Part of a small language model's weights.
Size: 16 layers, width 320, 8 heads of 64, vocabulary 12094, 27.6M parameters.
Architecture: biases, tied embeddings, ALiBi.
Training: 540M tokens, 8240 steps.
MLP neurons of a small language model. Each row is named by its layer, matrix (up: input weights; down: output weights) and neuron, and shows model dimensions 240-303. Each number is 128 + 24 x the weight over its row's rms, rounded and kept within 0 to 255.
Before each neuron's rows, "fires after" lists the tokens most often just before its 100 highest values on Wikipedia text that the model never trained on; "fires on" lists the tokens most often at its 100 highest values on Wikipedia text that the model never trained on. A number after a token or word is its count.

fires after: " " 28, "1" 15, "." 13, "," 9, "2" 8
fires on: "2" 15, "1" 14, "5" 11, "4" 9, "9" 8, " H" 8
L10.up1203 [145 157 131 103 105 111  71 170 108 137 130 123 101 186 188 137 121 137 152 165 117 151  93 124 105 128 144  93 123 137 125 120  75 139  94 128 122  73 172  89  99 104 131 109 100 111 124  83 179 104 113 133 162 123 138 131 106 135 109 139  93 169 134 128]
L10.down1203 [126 132 109 105 137 138 125 138 118 164  98 120 117 122  97 119 147 145  92 130 146 139 139 132 135  79 136 142  87 143 158 160 103 111 106  64 142 162 140 133 137 152 101 101 159  94 156 193  97  98 120 138  89 112 145 126 119 151 102 146 146 143 144 122]

fires after: "0" 42, "9" 12, "," 10, "2" 9, "1" 6, ";" 4
fires on: "." 25, "2" 23, "0" 19, "1" 6, " " 6
L8.up417 [144 193 119 118 102 152  77 152 118 160 134 129 129 139 131 134 135 103  84 177 126 156  92 148  87 138 129 137 122 139 128 120  93 109 130 145 116 119 150 128  73  95 135 161  94 155 135 104 132 126 153 131 125 127 147  82 165 132 131 108  85 139 145  79]
L8.down417 [145 140 135  89 128  99 147 131 112 119 117 164 144  84 171 141 117 114 121  89 103 100 132 133 116 118 137 149 103 114 134 133  89 156 131 137 124 119 114 124 136 113 141 127 159 144  53 128  94 122 128 153 149  98  62 140 102 151 114 116 138 153 130 139]

fires after: "2" 32, " " 26, "." 7, "|" 4
fires on: "2" 25, "0" 25, " " 13, " |\n" 12, "1" 6, " In" 4
L8.up714 [152 127 132 121 104 161 116 132 115 121 121 135 134 145 147 177 150 109 137 163 152 115 178 125  87 131 115 183  97 118 118 124 118 137 100  93 113 143 159 110 136 138 109 105 138 154 105 124 171 115 139  86 143 144  84 196 171  63 126 189 126 118 158 111]
L8.down714 [123 134 124 112 112 164  77 113 181 126  94 154 130 110 157 104  76 123 151  68 168 171 119 111 118 125 155 107 126 125 150 142 134 118 140 115 147 146  87 143 118 123 118 150 157 165 124 140 114 166  96 153 191 110 115 142 182 154 112 118 125 137 100  76]

fires after: " " 44, "1" 10, "–" 9
fires on: "1" 53, "9" 6, "0" 4
L13.up1069 [137 117  92 115 145 135 104 108 113 102 149 136 103 149 150 139 136 111 109 113 112 133 135 163  93 156 109 142 103 111 120 162 109 103 121 100 107  95 104 113 146 159  97 109 116 162 143 118 142 102 124 151 118 115 151 128 149  85 116 122 118 109 122 113]
L13.down1069 [135 139 133 156 156 194 130 121 131 122 134 121 138 159  96 130 140 128 150  98 156 134 172 127 111  61 102 117 131 127 164  83 128 138 118 121 156 169 127 128  84 133 131 105 136 126 104 131 136 123 124 149 150 123 146 148 106 155 120 127 153 116 110  85]

fires after: " " 47, "1" 22, " A" 4
fires on: "1" 46, "9" 15, "th" 6
L13.up1027 [ 83 110 150  64 171 147 111 135 118 131 145 106 107 158 123 137 141 158 100 169 138 143 139 180 110 151  95 135 123 177  89 132  83  94 125 150 130 125 133 131 125 112 102 116 115 121 120 107 156 110  98 135 119 121 118 103  82 142 159 155 130 125 121 139]
L13.down1027 [ 97 140 129 112 139  96  74 119 123 157 110 131 137 126 142 138 149  97 135 122 161 114 133 123 118  87 105  85 153  85 131 150 137 153 156  76 126 157 126  96 182  81 150 128 107 178 115 140 133 142  84 131 101 123  94 180 104 158 114 129 143 125 175  77]

fires after: " " 39, "-" 8, "|" 7, " (" 6, " |" 6, "2" 5
fires on: "1" 30, "2" 17, "0" 7, " Year" 5
L10.up350 [137 168 125 146 103 113  92 152 145 148 164 107 116 162 169 125  94 116 129 112  93 134 123 118 126 109 169 118 126 134 118 133 125  79 122 120 119  95 123  94 121 126 137 111 112 139 118  96 122  71 135 113 119 167 107 110 116 108 155 134 128 116 113 150]
L10.down350 [ 98 125 123 149 104  79 133 143 102 120  84 131 164 100 122 103  84 157 166 144 117 140 130 123 147  88 118 109 128 140 116  94 141 157 133 123 171 150 130 146 116  96 111 118 123 112 185 165 144 167 100 175 123 140 160 145 135 120 149  88  82 145 125 117]

fires after: " " 32, "1" 22, "9" 10, ":" 8, "." 8, "–" 7
fires on: "5" 26, "9" 13, "8" 12, "4" 11, "0" 10, "1" 8
L2.up786 [137 121 101  92 108 142  65 148 137 137 122 109  96 105 118 107 122 125 101 124 121 128 136 103  94 146 100  88 124 182  83 114 121 139 144  83 131  93 132 100 140 104 155  78 124  87 160 110 163 157 119 147 154 141 141 108 135  92 134 110 115 141 136 141]
L2.down786 [126 100 121 121  98 148 152 102 164 106 182 131 145 145 155 141 125 170 105 138 115 143 121 104 160 118 131 121 113 131 112 114  84  68 124 158 181 172 155 174 177 112 122 115 128 111 133  86 142 167  96 157 129 114 100 121 136 159  74 109 140 109 119 143]

fires after: "2" 43, " in" 13, " " 9, "1" 6, "3" 6
fires on: "0" 37, " " 22, "2" 15, "9" 5
L8.up582 [145 124 145  95 126 149  72 102 153 171 108 157 149 178 141 156 107 157 119  97  93 110 134 146 154 119  96  99 160 145 116  95 155 110 132 141 120  86 141 136  99 126 176 149  68 155 121 123 140 110 103 120 176 136  92 130 150 107 129 117 130 171 124 102]
L8.down582 [161 125 123 107 134 142 191 118 142 137 145 124 111 178 144 132 146 169 136 118 103 125 154 131  72  77 136 130  91 151 155 118  59  99 110 116 159 129 120 113 143 143 160 104 133 114 115 125 113 127 167 137 122 137 141 120  73 127 213 106 153 132 133 134]